Part of a small language model's weights: untied embeddings.
MLP neurons of a small language model. Each row is named by its layer, matrix (gate and up: input weights; down: output weights) and neuron, and shows model dimensions 0-191. Each number is 500 + 40 x the weight over its row's rms, rounded and kept within 0 to 999. Numbers have three digits each. A neuron's up and down rows have the sign that makes its largest values positive.
After each neuron's rows, "fires in" lists the words (lower case) most often at its 100 highest values on Wikipedia text that the model never trained on. A number after a token or word is its count.

L3.gate130:532487526518537510505537473551500543529546597497467483582522532526533466574506452483550423559527574463503512472536507474452505525435459530485508510536509495511536498478519553552490456471553546462511498512513461452456537525508448480452519470550428550573517548560459470487516512502536477549573500477547454476492479537515542425560491447547486513498486509548563531601481505497447507541450536441387484562521432498494506493580448489491510491534442495489476540501548501523556516517454537469503488541559466488436448517530506446528486387476540451443559529532503496474524496443489517394
L3.up130:464504545429535505524517519477537536497465517506508528492524539527593477487485431512520448487496479487531425513455470491490573527440450505450551522568510482499485447535483521536459470476455474498517484583541429485516564564470513514434515488480419443493513547509514505429529521479535483594497505614517517509477507533407464515528502451561486548580548500563537518558494562511500537507459527517460500549522453495516577485531494536544471420509462434481476601509578477510575533460482522543556496524534437527438480492414546500464526467474475511460491469523534500494442493481548576462
L3.down130:450451508465488519494468583495555533429472569524484535518440507520448513449469505561537527498530545560469467503476447513475523500456511524455467457444593486466493514506509493509459534486454552517447476494501541542449434559505573441531475486473543458509468462564549453586504539515516478331518470511461499481468473512439446531527489497456526443498465495461591446492518467503481502516530489520546524556554532587436494456479508544472493487524420549496510472521547488499506533507524419515445588543496487505507519531528551513513533523554450507499535480468520531549445484427436495573
fires in: "the" 31, "his" 13, "their" 7, "and" 5

L6.gate230:505476490488479447513482502432468518460394454537510516447448502519479556440499413469468490521480503511402523541484528407538510483595427520527498437464570525501488482472485535501467521466535499473469542505516492542509499523488476528545449472533511538457429442459471432487572571536500496445523479463511543482495470436501539471498479450569529482544573443491565436422509473462507507516516550533475441503457493548478507591539515490533472525493565418533482512449477481443505393453561523479504520491500557499563552475454518576477481518491520517506577513474461533557492488487446454465
L6.up230:466514459460536566489471446430444470511468503457523496515497476545576501408495423506534428458579534526526516582600465471529501443554541519477519523415518496452479449516505540496539526380502480516505525456481483477484484475581517483525478517498461502516515497483509498464481579478509528507433427495541528464464484433526490443532515437466465507519526451510542463506556472459548468493461482448491438504520508528486477535508561577445427474506474494529480516495487509489503403491499489510544528588505553425513484429451515503506484434463511519506590497505524574480581532541570471532
L6.down230:475463503619485493507523468593589547539552523494527473538554588499477477468507517472483542524481405445544506496472545574492474549452493497555509469537475482517558511465501456447454490581484484510457515502499525583453551502466507462476464549509499463495500501509460517570413502499488458511465500509535553494495412541503546531479528561564503571488457539540513513554475488529469603469510489495458495536507465478584536419536472494478467484497511466504517458481564519501537582515523556530473590461485470505406479513549510438565536537466494467501427525499526495445439545511533496507
fires in: "to" 29, "and" 13, "also" 10

L9.gate347:436520542463445583502503486557489500488588485545530491479526468575477432508505482456475582462537482540553431479514480500519401499503529474520520537552489608498426525522492535527525608500477463513554516513472516462500486487487421485548543447448475498548580510437508524453489502551441443479471517514489551540460490492466476559558497492553546386506522469462538498454543459486485471535460555515529505445463460430459527515495514525463529461445567490501505488545504463487549481560557508523500608495540461461509524512546498457498479433564528560522482564509517518488541492518483492564
L9.up347:460504570420512474534453524494493433495507453484506433485483544418516565512520555563565507499444507502567489512514505574420538528492481516490465539554501450489461493501432558527521513486525421521524496446499519544461513537560559507545428402512518508443530471529497521408518474456500519557531508500554462550525526585572457571479460512541532504523548419465471469547540507489410530515515491445512521453548487517464527508563491522487582476454482464532523517510501504483537443506524519488482446460495433500474486515473551508593500507446454472542538476547475506440581497449509571544
L9.down347:485555504571517433493512541524505427469463501463493481543494477532522556461566476494526479495543519497508549529535481487485538449504435486518538496478510523491437461485514502462469417451469468489531518552535533545528516542489529581462465476433436512469418478533454489593542511416491466489493500477507486485546519522516440450489436467454531468516522452468586501551519490577481533440527525592521507530489462507501583518653507461519474487451501499534453575532486543526582496476495549500448436485541528533494555508483473507521550537475494462544567451478474479418566482460492483424
fires in: "in" 29, "on" 15, "his" 7, "dehradun" 7

L9.gate340:521497455573531541448480478451491509508465443501485494584430480515514543493475437541474501429516469607545548491576439462552483515508510451516494511495474499583457484461452479505472545548540564525522437460446479521497585485502445532525547551601460532470480504506452435586481523454491407494551474465397522559464505415470504493560514502438512499489547540539479530459485432460549436466478494512465555482468452528514478487524506416494532501507561518472504520547517495516448474511553482531498462474502502483542578495553494560477492515523505520504555488559493489484544432441501551530
L9.up340:462462509460421557459482477535482465511549453482539436511500447512542515557517475555413506559559526488564488443478499536506493495501509440486478496539563561611462474530455430468449546504472468495512564501478455411520453469574544507508603423550524484521498502457502529454490516461526504476482484495545498473597513518475571511493516462526523538435495470454589491499504487557464498500474502489507533484459435385483541475565554523460504493474521492507469517481517545507478497520397494509462539507493552506491559426494559541430451513518512571464499451507531463527560474495554475464
L9.down340:474558549549507420539548447506476514470510519492509474624538450510491490474465539461476507606493496527549544550482457571504503548547533518439495516454466503466499454501533488522441464439539505482487553433501600502519596502459544507502531499470527547494505524506468425431568488545565548452465491447536548489488486514479515456496457498486563546462515483470463593494559479440583591420448445520498493510473565514484483541502516493492465470562563571469462464455481542549473496482464527489460521485512554495511524520468537487486485518441548528486576494507562481477461517559493498556
fires in: "to" 92

L3.gate431:477487489546421483491520489486515462539460476521511407466494446492559509489507485466523450501485519483522501455512480492440526546540548487494512519503510484488535495579538482486489553546461561452505446502488475489388497472471496475480497463502465509541474510528550543464474478512550442467451506455522510467524356519504554507530527499526453474469556461528388534601549478587458468525539534498528604556434488455540494485471507525484468557534547516588470499518478562449448490480497505466479470491437455567481506489547566460486520509567550602437472537441505454466463499495482436504
L3.up431:448506466477412564494480533504491479441491566441509535545507544514440479592483514529506475459518537443532511549469537497391475517416541420530511520531515484546479492615488543524517494512484444548483490494413480549437522492479495533452599458534437482489486540536552484478601547486517468505448438531531509545505435506462543527447518452441466475504494480504529522469538443485483477514511510507425573498477519506540486526503555561499485460499500486499491533490462435507590559467345524460478485537466458443465493517484486485499481532443442461470495511477472494495505485486451500518
L3.down431:563450529472505518526516489476488500438498454636540570481491459488528498468511477497440528523532489485448526535510537493528542477495415530484614513461475494496573530482483484492502443512481518540554547444488555505567518496466517480473520420422504527520493556504487551452546415532508482484442486490543545490480495464518516465431508482506494490496542451530481584508564447436458523532458419485602521495510478478533497575562515546562520425496472458475502522441522516519548451515556516529593553496560570563487527507546508514441541491504497539544486489471569457516589504498480488523
fires in: "in" 44, "indian" 9, "across" 8, "throughout" 6, "around" 5

L11.gate330:503513561492476534587436554519480505509488498410521465539459432480445540503447491472521547501598522442512465461479474530455441436553508544537493464525490472496507474494420495462480574491508540527508470452543537548487510511510402421529491564535519504478457485452557467449549553468483550414553521499541480502524490533526520508485541492490572474514492563427500598548446516440512435549510582490477550447502462539522534466474527518547577518492458511524525491519427504470505471513478538556470559543514521474540572484495531546512594522514521502572516474490447563482461477531474526540
L11.up330:517506507513522490462481567437500480461549497453555514551476524486534482457450542584505467523518510541636477504512465549506479489535471472508503527495535478550532535483509459496486483481549522540513561447509496492475450442469478582521545579547583458514466479470552504486546417501494482465483512488544525612467453515504446572531466556520500512516465464506468454496392524574566475477466485477517523434436518497401459519486491562481470502523488471464525498471521496453484481534489554560483550468505493499496494444447520606529563489493452576471530544458392464500528534456465524470
L11.down330:449451491540430456533516567548455550533491416516407489421526474468464468552509510520514477509541509535413511456489550495528526497455570459524479464549498521465437501516446549452502522509476552516487446509498473530528610485496488457507458463549505522498493512507478493540497510497535521512485470476522500404490469563523420492476519503483522519568497495470492508496565450417466556510527476566573490571533461481559490462490584522501463560478449512558443543470482538465471449539537455464454446482442538500522566527579489459521465465559524500564515445569489538436427454535518539475
fires in: "he" 21, "company" 18, "it" 17, "lunsford" 6, "which" 6, "herminie" 4

L2.gate319:462564478519524470486463527495539484545514488535516448492526529477531518508506427448594398438455526465483498516462458495488556462530467504500537594515554565553477490497497576584526526413500522545495473419559492502407518527554512484464428545521471525564448486520425505486506533574531488472538526521522531481467528564463623536495510446482464496521502548470493506481541545509474446459495566506435504503436471458466530528522472457527473508494497535522512503436441477491544535531574482441472529439510533516434487476414572491460451505501482494453491520513525569415489510494493530491
L2.up319:453510494529508490490555530587512474459534463489538504464533493469476460465493467430523428470441508521480485522530486465496503506555504499509496574518514561540475520516469544596544557374492529468519435459540491518417486478526521508447470482519463550572482502526436505497512539558467504465539490541534530462439541536496509517487505421419487498527494504506530514461561507406496458476437527489521578470440511427458509475545499464521455484483433496548471549470492454535511590502571475459528598421509550552459488530391537456466488510442464511448528519514546557462534497489482496486
L2.down319:445477575506521476528481601495533475500545498514551439476544521503448495507481508523520476475582535481441495527496497553431548483555465529488534477499463577494508553470491567555488517469497504503483512492491516548432504477527580467446481485490474527518413522533454470489433580542578456526511509574570574427423472457490546517471519480517512471552550478510428520457607499474458441502485500543491484528471559486499519437499473462508474476593503497546434504503510412533548493555563513488525451490449523589463488490476525534515498423454502389485499531511550466473473519484477524502
fires in: "his" 75, "s" 16, "their" 4

L11.gate281:489483539504470463471504516451432557477520537486503507522467512547477435455518473493549508543458442461580403507523440572449493555436554519525564484451528481484539497435468532419461458523403550477451537466458490491473518426466475487495538533546449576547562522508540504545523561534498530455467558515479494487527513475436483397460523515403539459471499522473559459500508535466572465499459474525485485427533519509572504582506513469440528563541489428520546532520514541435522484465541520490505537505467432448540517489525465466514521562470519504462545536522518540477508515469540526564
L11.up281:502553480538488473464496470544456510469533467535564485527488391455555442497507533515556513452439513451518505534466447512507494489524485520587549474467481504517507503569403508442519530490451426549433589465459458497563570528498509554544430424457519471527482513535409517579468494513434457513521536541484520476496481540517434503465535508525483491493498478544476400527518514500530602503521509515457532555551495513517464546492555509484434485527496452469526495486512547566550578476501463521522588446514404452508496517557483478470500527514549521476505454514497470435486503576452486470
L11.down281:496513549532473517520522534465475511491571511492464498509538568475561498472486456473524511496476418472555443532515466501413478569495514433435491532508525503570506532546486508503435562515454521563427531519497547483519538440516558469418469510521548522487535462483533447496617504493445510445520496502551464476472521555456488491511512471498519538478508487517522458486575529483522449488484504456541550425498513492497501547549535519561527499515490469461476520514517532473460527532513500460361486530573553410526515521388477522535459458498542488476555504463530573427537512505577401453
fires in: "i" 66, "you" 7, "they" 5, "she" 4, "we" 4

L8.gate509:440489484483444504512482481441493441511502479449508460435473503474444431501475469497472474430531475476509487461426482385510470488491475517579520432471501540475524464503509443376542544495559559535495492481500508500419444542537465528521510509477433568512534368455507533553490515548566467466515489566496522470563478497402520532513459477458535503516515512514484452461484430536424511571446541585469462484540454515494492523484480455472548455427439463483502549420466494489457547529528506535531509497470534520533497475498481447493549494494555572479522487470496542496524538535482560505
L8.up509:565545524441545570479458507494451457484607497467459501548526435418543427506520513503470523469534468500543510495535556567512515482546511462498511493504519530488538561497453470488561488466476500583476456445472461491408586526477472503495507457467476510447501444542476502489534549477467534495495469516445451483446353424549455565523450482486534451504497469521466551465541567502509542476448513559464445483566517418490530516480556496517495471460514564549447485523474502527485500463575509499558524471500510506485577550501469491475569431500481519483505486533565413467520458506494477474
L8.down509:459561484515439497529472501495517466482542532463493504484443501480492512476502549476567534577440488484479490573587462471566450509484445558508563591471512600535483516492481510532499563529529417517467519449607491512549495509481560501481575469470504496470483497410491502526430456493482505457501511520489582588457513501509481480494518462552501551497480472499470482468581499577475503542463529567483481468488507456449495556556508515466523512470481491497532469445491504420527539564484548470475561492471523528459537577537479478526509507419540465525537506393488476418433493537456475442
fires in: "for" 44, "his" 23, "the" 6

L3.gate144:563553481468544499520490490485540451515469501537483466495512522495425499501541532504498509522517469482468454466506561481490590454441489521475599549509476574505524517458594542526517557481431545455543539507472479534490506504417475489512454545517515415511493469458498501537506533511504528492514565537484512453504505478492456432512549494567455471455543490515496600435516510586541491462468535490517453509475508543515473545503441458590656537526464482457480517507506486532477510552468493546483512510469480523479510527560538507519514553528468469499473559540615508594453524513446467402
L3.up144:521516530587490504477512443471494480558568505509540420545479575486532427460535491503489553530523579466486510470528399481510470585515500493440475542526525517519538495510460557535470493520450470465496503449556434452446519569483522459509520623539466498494521528552499494548556453546556563501495446511529564436473460435486522501517561474422450489461521552485477582496515462545494532543447502517551527476517454520532474515543451446463551484569433477500437539458521400541516515517524526478510564454491441564485497500508539524518518555485494499497472534539555521486501503522424448496
L3.down144:486493561455476511522510549459512499432489533507519509539531485487541500488483504436446491579645427475469501519449494541498543498524475506500517448518491503574437468459548579539487489378443556485500513522533537522459506488511536586490458508463505542486448565505411450531524490507515459450473510505479568497539484477550394509516557540503435507533553522557452505571516505518470551441451473528491516546495546504541529537501542467538491462597471494497537560530493428567517523548534552457542537506456521513435555542528522503484530500469519499497471489510440498435444450497476526561
fires in: "the" 58, "his" 26

L5.gate65:568505505537455443459554484466576551487427531527450500489528549508507425567521508510525511530427427460541536518440438522470471476404486433551517510520464517489519505466527557495551550490508516542458545552490488515419533488493539421478507449465521516561531456452489514491540543518470495426486511536532496567471483533526473434468438528507505451547437458542514448529462484529487546520536492525451469541531566518508457482503408516525522515470496557539466532574455470474525574437472549438481526534533544464561542489502462481494621478467554528489513558494460518474465458452534554519
L5.up65:544554507434433492533477483484485556417543523492574517428500534558579499538507473433465454556533526548552461522557492446499451420466504421525540529462493470498546560492516515513489482513477572480513417508452508544503497518465453464533552481488516495356504522531519526522515500416455550413566480486557492518444544430432403488526527462496526451498521449543493466503506487438490563538445482480558569577486517507497470514525482511513549496447530459476455504465504448542460524523504513518485462448497510561457487450522468477473430483476509553509483492472516500509524452569485526528
L5.down65:457450506486484530550493395547479457485547468470483480530494562494537506404528570543483491452536483496533456523533529464496430531520429558428501550502508465528510469538520468480456502502478598502525483430489437462572487576511505570496494540548504487554495500518421538523506510507566447578548468526447536496470479548515466537547478472513479549531563541446530534428507513505466475547515433527520471486463418443522519484451418531469475546502486490514520527435496548522579497541473445464504542493477488497488516513521494504481486488474447477488626476424446405495497562498513548462
fires in: "for" 55, "of" 17, "climb" 5, "bioinformatics" 4

L9.gate16:495455530431508525475446485596423503467427429529520510423493525470547465500541499457563541484418516510502414474450484519444439525478460477576497468511463565510548519546513476510505513503449501518507444559546552468459491521490498507518509463504469467481450499481533480494439561525531543513433491379518428526497457530528555513492481508442546508459572420510485568498454423512435561511556541525517502458546439515494511494537564429460456453489544512481491496548469523473455499530553468485563480517498483516600519476458427519489518554486477496491483600495468464472515559500484490507
L9.up16:533500489529544467440521455510522456510460470505513499490545565502504466424541531469495473436461461442550454488439485510493535549411510536560514462500477588464556456523463404533487594461493521485455510523498524460440494461474478489519525475465490518542438513490484504522512536541440487506514494482548514453451432497447509545486491499345495485401583513475505556605545509509441511579473526529492463446577444483486491484546536487516407472521476415450505515520467532481432494495507487523495429452539464494456519464482519524522488507548517505489546580460519504531468521482536481537
L9.down16:474458541503538493472448530500495563528487422503522510487489539467507498502529534412508574522440489502466511504448459528497549569487462512545478483496428477503523533528515494487456491525366415478469497471622538490453501551506559425481519542518496558503496528521502456543507589569470522460543467487489527482499444480488486552489484534385509530459523429473507582486545440508496537514510521583496423490578509479484535572532579521482490541551471513470510420535515481481502542560518457481502438505523501552535502588476435464470568520508501481506548577536497522480474511480487466527
fires in: "south" 26, "west" 13, "north" 12, "most" 6, "right" 4

L6.gate202:557527464501547500515537459528453485512454469528479464493518491540545532505465450446503504496499476475449507536511485531471489447488495462527435477506487562476554538526568535535372503453531487542615602513422527501425485467506537592459480471518514595504493454486468476542501514519454493477563436422517468526416461495526455528564537496448482521531468549533489460441510516518492530591491482558548503449540444496441463475438409491460518512456510515493568461517535608472513524448504538539516515524480462593518504482526523491485522539458448492497520526449540447522479481502505541498
L6.up202:508531534511492411509461514568462445469507448479522505579491482497445528496514506524463456401504470435526498550482520500446555529473465538558409470514530449489562492402525577448463486514504492525541455525542492539486520500513473561487480479465525423480486458499543551477532497512505510501472486494470506478450419534476492465490533498421535545526539530516498511539563430502505544510419590498527447445498595454502436496490564513470522476436557458552454466444523492527550500469487457447478547487522467540513533417414485464480482577468482549448501500518489437526500433497533578464
L6.down202:474466504598485523519574499516535469468480521457542412598515499496474516562532557494500479574455503525484500476493443479495444489539533516504535484483500471525535516506480480456515512471532502527555451539525530526474468563533527501546454405482546520439507464546581526525502540465550504459409460545502470553473441525479512442434490513396546517526542449523516491404461521401487545471506530550494491505539485443441490500461522491500486543553498410515544480505472451477527534519515491471464489467527440502467547575406507456489491520453569511496557437535518431562462510524568458478
fires in: "at" 42, "during" 22, "following" 14, "for" 6

L5.gate363:494539488527395471432541476510529540485453489519519538509415538609418474502471547452495493485455520450477599505455470598485504475489426510471575541559524481430532542496493484487459515512492530495535577547549472540452568548553492487524483537454473477503530468463555472485527446470490482506560538564531533464503495445453499474419531544495539475517446415489509474524493484514474499504538521529435498450542470528590505482504430511477518520461480542523427478552514523515500478513509537546499466534558559476492523492459485566496579498486479508457544518431485486422493536488550411552
L5.up363:529546480522434469467443535564542566482501573511510472479502517484435514532502476506473504539570444580490487524530516458428465493506479465519481569534552499506501538508556563585507453509587515565465561558514426500458503416531532484510507493439463439549487493474434514509517473516490549528459551535545480499456501466487556543457511410488480516537540503556481507516562477495508495561569511631539486404460458519514544514512521526500471429492533528491513486466521471592569515527434491445467511551534514471503516508488445563470525409480530497465462529527548462478464443530483512525
L5.down363:453416474491512475508483475516509549523485506440482501463490490546486434532501521424488509448409511454474561514520566520462559444496479517525495549457471430488467450505526530437489483504499509559556531513426478442526485472501542434464457497579566518551529523465490485532436482530421460513514494510477470494530452494493501518573473605528566471456445572497422536495542624521499521522572507473558516497503448502511481525510408543539506489496474531415488577529435575517531461469503558530577533480533502534476449476485471498510453499423503509443474518539531457527450530475539503497
fires in: "of" 44, "united" 25, "new" 5, "about" 4, "in" 4

L6.gate433:479519568502458473470498556543495471475558507387506501487428570485421429523484483539491491492537457590549500463514478515461510479512515464450401531508507541517489424391498551501491485453496560521479538467486489505534515473511509575490542451500511497474501511517482531454465513556573464507474516521491539498501536433491438489512477463465498515512535452427465522457557479472462523579515476488489562494495480534502416497543507519554540537475550527505480562584521518553577480449568539497581501554525458567358517486540508458474475444486468515497584493516483523482525500540446523521
L6.up433:556487512441556469479468486555499477462495456406551474524458479469409490592524447528450519472512490572518493510498496462490582493517415536493473562572498485468475447489429540522444511511469500510524512446523463450517560470485511534503508444486555509452459524526463469452474538518522436495478442528475523480501546412462416486527472515516527509463499521440473529502518528562495534569446496476547539525552527562470568433509531478538529543509506509470445512544533521548544471450505558468526495541522382507440489514542531462470441449496427585500562471555511450488519466520425537497
L6.down433:517535495573470459506436516455519495502517572547456466551522500525488545470521490506439504495599427442496460585559459558536570509499530479479498451499458520534535548548528515525461512513487532490531526522508528534525595436495568500470521523494471459424405475487511504545477520475548525427534481448465469472492551498530505469473454485502565448521534494452420489459512528460564602432461501578475425527467574494505456520534518477476487519555465478519482477512483443433486546537520412554503554440477529469541524580470483513532523432498563526476541490480529495505522520485452471423
fires in: "to" 90

L5.gate221:497476538479505449500485480465523530560460529465539522474511515464392453463530486540521527501543539496456493432433475496518515558513501493602466483522465594495549504445553578482502527456445508442527476486494460537548509511456468442506533488496513526507472494458510503524581489486533568462521547444582476464504491542485471531549538541552502515546499529516479519526397521459534536566514515444525506516494443566558474471464498447522538616562463502510545551466567456426452456449498516560552524541495481514493543450497469469488374447540534509526507476507558505439539489492435525497
L5.up221:422528553489539501469491532499553554511555438477473453523542528540530457471439496509483539438562501422513559523469480527520490497496560545577510450554530503492496489436559479474470534460444499563543530470505524590464476529560540489579487536472537565515542540497473506603531461480437512549494476519480530453590527521586500488493490483537484495505567485464485526491526554469553516616441519461549537429513435509538419493557528514497430482533543487537516525483508511488438503499562507523494517536547464542467519488435489502515465512602485527493508473474483472461492423565464522557
L5.down221:450478552468534486449469475421496471544457492548589521551475457500436542510475472590495566522567558527503477454466521476504495446490477446583447429495551462482509527578507544510479550487528475468506535488567452551581531485490447486470497430465437467490463504542579476432504488546572502483537459514509488474478448532499508543550518511539557473537487523544540513509486520444431414444527495504435488453502545499537462540430464511446560511494427472461498450463506516544418480449463472497457548491448572467516541503529524497522516464457530484492483485515509526495445565437450459441
fires in: "on" 29, "to" 11, "back" 7, "down" 5

L8.gate337:483459512553496455440490514458548496513447518522490452508478584497590479539490511485474478483540483453532515529541520519527524484479502554561557545567528558484551447442537582501481465504514487436575488605528561462497513454462440526444470468452456568431550425544497495549504540529513499545484471467569503493522461573471561432541476507500518491522531432473452485498502500488485538546555494563427611457503410500527436590520468479513540473418468450471496526536519513481489503465472487428533516523516556465517501457480484541532526488487515492516475557485528506598520462537504511527
L8.up337:507452452517504520423499555496516500538464533431474452455525511528413464534539535522496524498586495518609461504497425490506537519520549506482551441474505641473481531509578482525516503560523476470514534527499484513557476532496555521443524524479517487478466430589522499470500449515502525521479482424534457515490421548506528466533543464514481522467506487512459476575517498482491510501540410487483563495432466571536542532520577498502545472409548426478443530568566488493466480542473454478457459485483459524451457453428486509494458478478494569567493496494561506505534458433497471478
L8.down337:496472495506505460452467478544497498491514485453431463515519465535500449530486566464448488477595512529476522472434462505437506528497451422450457506440508523520468501527531471436459492488469532562450538484542520503506520523436506484485528543481547452500451567495498457428490505499516528429473469501523564506540522548489491549532559492472498565580495519509505432427554532538510502501486478563509438591511486552506557519524491490512518476536524585481490460485501488479548458460460448491536540562587545533488499506534545462432460612493467488537558486430399441475438594447510482433
fires in: "from" 55, "over" 8, "most" 7, "to" 7, "across" 5, "in" 4

L3.gate454:549521491533478538475458448475444480559471528515521479510514506484504439455552486516520493492443535455571483525488506519470535518510501496414491479486579516520464515481533552507502488463589439489515518451548487484564581504467487493535478469510474470504562517545468458530397645536478509530571583473480478517490472457472557451445524495507505460502443439531522441479544476493452498566513530447535477473496441484436484519495478390538579461474537523491503456458464472500549563447514497492443405521561492462510496450516453541477552561508560487477584491490490423466481502522514559532
L3.up454:547468519534519551463470450524514520527519549485473495460541493482495439459498542431575477464533560460488510481512454419486447552530524460440500495422525498442565482447531499488485575408427518421529516481497467450469564483553472518549469518519508476524516564419451511503495524556512504495555524529498480478463447577548523500452519514461446466443470470537523500509481493518393495582456486463546501476480521488470483504461489431486537464525465485450517491425505528479471552473550492423494448480540426515529384565463451542470561474452489421552520455516512454552469530494499528511
L3.down454:483402481488485503454448488463496452513483514516509473543496494476495550518597525528497495487425485419548486561467557463475426520466485531485475417513543513581474518471550513518550538482552395541470550443494513535542429539543563451502505388497533509548509509488509458482457543531530474510481510551481506504508519479526482494445517467558557497471530559531521524453556483481572539579498461516573532537473491460565566531556517509439504518497553543540515535450433451518508564535459510493468488523509526477496519490555477534572468527471490518410559515547509517399497521578534534518
fires in: "i" 43, "t" 19, "re" 5, "m" 4

L2.gate218:487524415537518453520490504483541554500435499413401456462543474451558577514547480504515455538454518563481484521458424523481471541548518469501542535513539477537518513540577549523456439551479487486530474541518456547453558546469453517494450545449526452490430543448480541507463521525530480383507459488541496567465520505510502473494581449564499425494496502574519570451490503492502423482541431527576543510459501539532484537493547503559488486552456534504430540449487444473504473479485524517473495500461547446498490477453454489523482422543520541511448504522482542537455515496426505456
L2.up218:475507473475517453455464564555548500543477491475414438527471532472472533461509510561502472478501507555455389468568431567487435473501449440500484507585489487475428464492469479439473506485535532478507466585568519496492503553484561492479478453456556527476515550440458525448552524527526442515532530549433479572492533490528567451545487449453523526472504485485493532560506495509501460478503440524493424519451511554520579462503478484417508498528484546486515531422498479488510463498511461441598535532459447521486465488440556436556498457457523541519428462530455519574484534497493452496
L2.down218:545486496530511489513443487516523554523489526521492456548577473515468472543409404424444476529562575492468466556498449517468446459471535534503492445499481532479508478485424508572504471598410494518571537459463480490486487533485462447522470533512550573480483510587499536536565540476506571493521447538529485533469518419555520485563527516482551471497435582488414542532542482514476569480518454503471465536495548507499506493495502472577526399449532520488413469459467483520470505537444515503464590463507548522471505451479480519448452561498521489533535517520466530507489480531546522488
fires in: "which" 33, "that" 21

L2.gate219:472540464555521448501491544449506464448425526496473537515434538574577495520517482507614518496473519470461445528509498485495504551536492554478426463459494466536519451514485531453462518474542513545454524553448495428512474485503514492583518462506492525460526541395544437517503539505532467440417482482459480485531480524533480481461465476504420526491512491495494513499547509511540541446497535505564549449473516438546430486551546526560437454499534528504474552481523456528519457450502480493538573520538524568540418514424463457517455378534446473572516495447508512521516560510430521530
L2.up219:574469459487504479491581566525503465539507436567472402447483557522519540456407496508472484431436508490534518512536444541537507498456545485487513484501448503556501429454433478434485473535445619512489488517513545497563511465488503449527425541528515478534528493490522536509474485600577551512446449444481585493480480600493545471520490493520548490496472459467541507584481458569459559564460507478443506471466509502518585539461483518479505527517459451502527512495489557542551465499579489474511587512515460516496496487483466472548534495463544522477506438504490472484475541450515550519
L2.down219:441524538477501449576491533469461476495468507487522521501484424531462535454514456568487506480547475582502464530484510543464416498530483579581444496532493494486404522498509451459479523553505492511531433464501496543492435435499496459504475516504494523483465470590533617447512547455488560478524518441526529437531417477490528529490523449543536482515505516565465426453489505453447526482504443485541485477483520542365477473484509463520509425478461449519498485462482476537517531503486501494525431457480579459467606531532525589539503497525526478500477577504482566526471534466531467510
fires in: "that" 93, "is" 4

L9.gate497:574462461574495449535493470584523499579486553497430474420497517500468473507482492441450508517457482528526498500548497444459566487493539510453489533578462539494577533489475543550451473531480511489539550499494499464550539550480512515506447437452462506525516518475605521494475476479485480515503472470462415428503441572482591515507549481519504480459470415465520542539533460544570476525558557541490558522514488461471524480510550468444496502432453497515467439531567563508450526591479446558533484519469541493504563508460438516534405560446521544464519479488476513521540529483483465488
L9.up497:515513520512548530445414514447522490503475525546447397505503451533469410537480473486495527442494583586498517516502471509488538527387506445495506446578501498502440606456462507509502521507513473496522483481549514493522466536452529560494486480561496512580492533542562535509544493489491528543413513437516425469512474514496539484452539484528434491538530449525508479504547486531519468562522510511501519490544374495615534516402505490450522511493453464444464491519486514455453449499509491537503479522541454459545514545468467485483479535518461519498456543464605524495560554549492470513
L9.down497:505446502442484507534448516483460482508477536509476470488547507561485452522560515475461505451563530501482568504484472524482512520472433485474505470488540547525463466523521575559486529508459490522564576449541539460565570551409544494495452422475441560503498520543527556551493518529468489469492517551496409477438454584524502491554487447494514504499482522484412519474553582551507563490517470547582475466516484470509548507498405504439495568441445424584487446482500499451460536511488486514553440481479574501462503570499493551475489499538525487474515473418483442525537518414475497498
fires in: "south" 29, "north" 14, "first" 7, "west" 7, "east" 5

L8.gate93:507528473529429438523499501548521457475505574487452561568501505467498482509538494496531520495438456468505394531452524506491445514554479568433591467474439518514524411499531518546509575503438527509495511551432493498498575484455481447517466553512429573506509455472471509458533463437504506507492585542515454491492556515501552544433499527559501449479604526542525490451500511500430523542466430581424491535489509501466531486503522428476530483542508499506459495485530475437562579505476583476473483449455550509540558483484461498571509523486520510485459548491520567491519537487476503433
L8.up93:524549419479515515529476527491497480538497495539514467476445559477573538517484433512511556527493535514528495535423450489514540469524396460516610501451554521537514488465495465486454504493579555512500527452528440455479484523562579492508487483544529461477494486470428524578528465518459491481499449476559508520518490494448519505544516503516452440606418497510373435536541493466486478472474479516482550471587460502544477559497526488524532530505589493451506546551448515496578481564537509506576465489513492526468462497452461523485478461451538530506590552496485497521452505495424470454
L8.down93:493456531484483472412478511468488523482531452504468451462481476564529500487499473511483536534527454486578547475485490547479490494522512395568511526473541498550492484472520476473412447444560476575462525485567508511531444505471455555527546402426482515484412480468491452490513615489457511457503508484520571465521520518488517456573431460487525473470503498546493529504545487532578519477509491481556490487516518445524449557525533481483459517482488453474516596509453464586514513415505502455450488551522424443517509499505534514431471550521579484485535519525514421390457521528482479524
fires in: "that" 43, "who" 13, "which" 10, "he" 8, "they" 7, "she" 4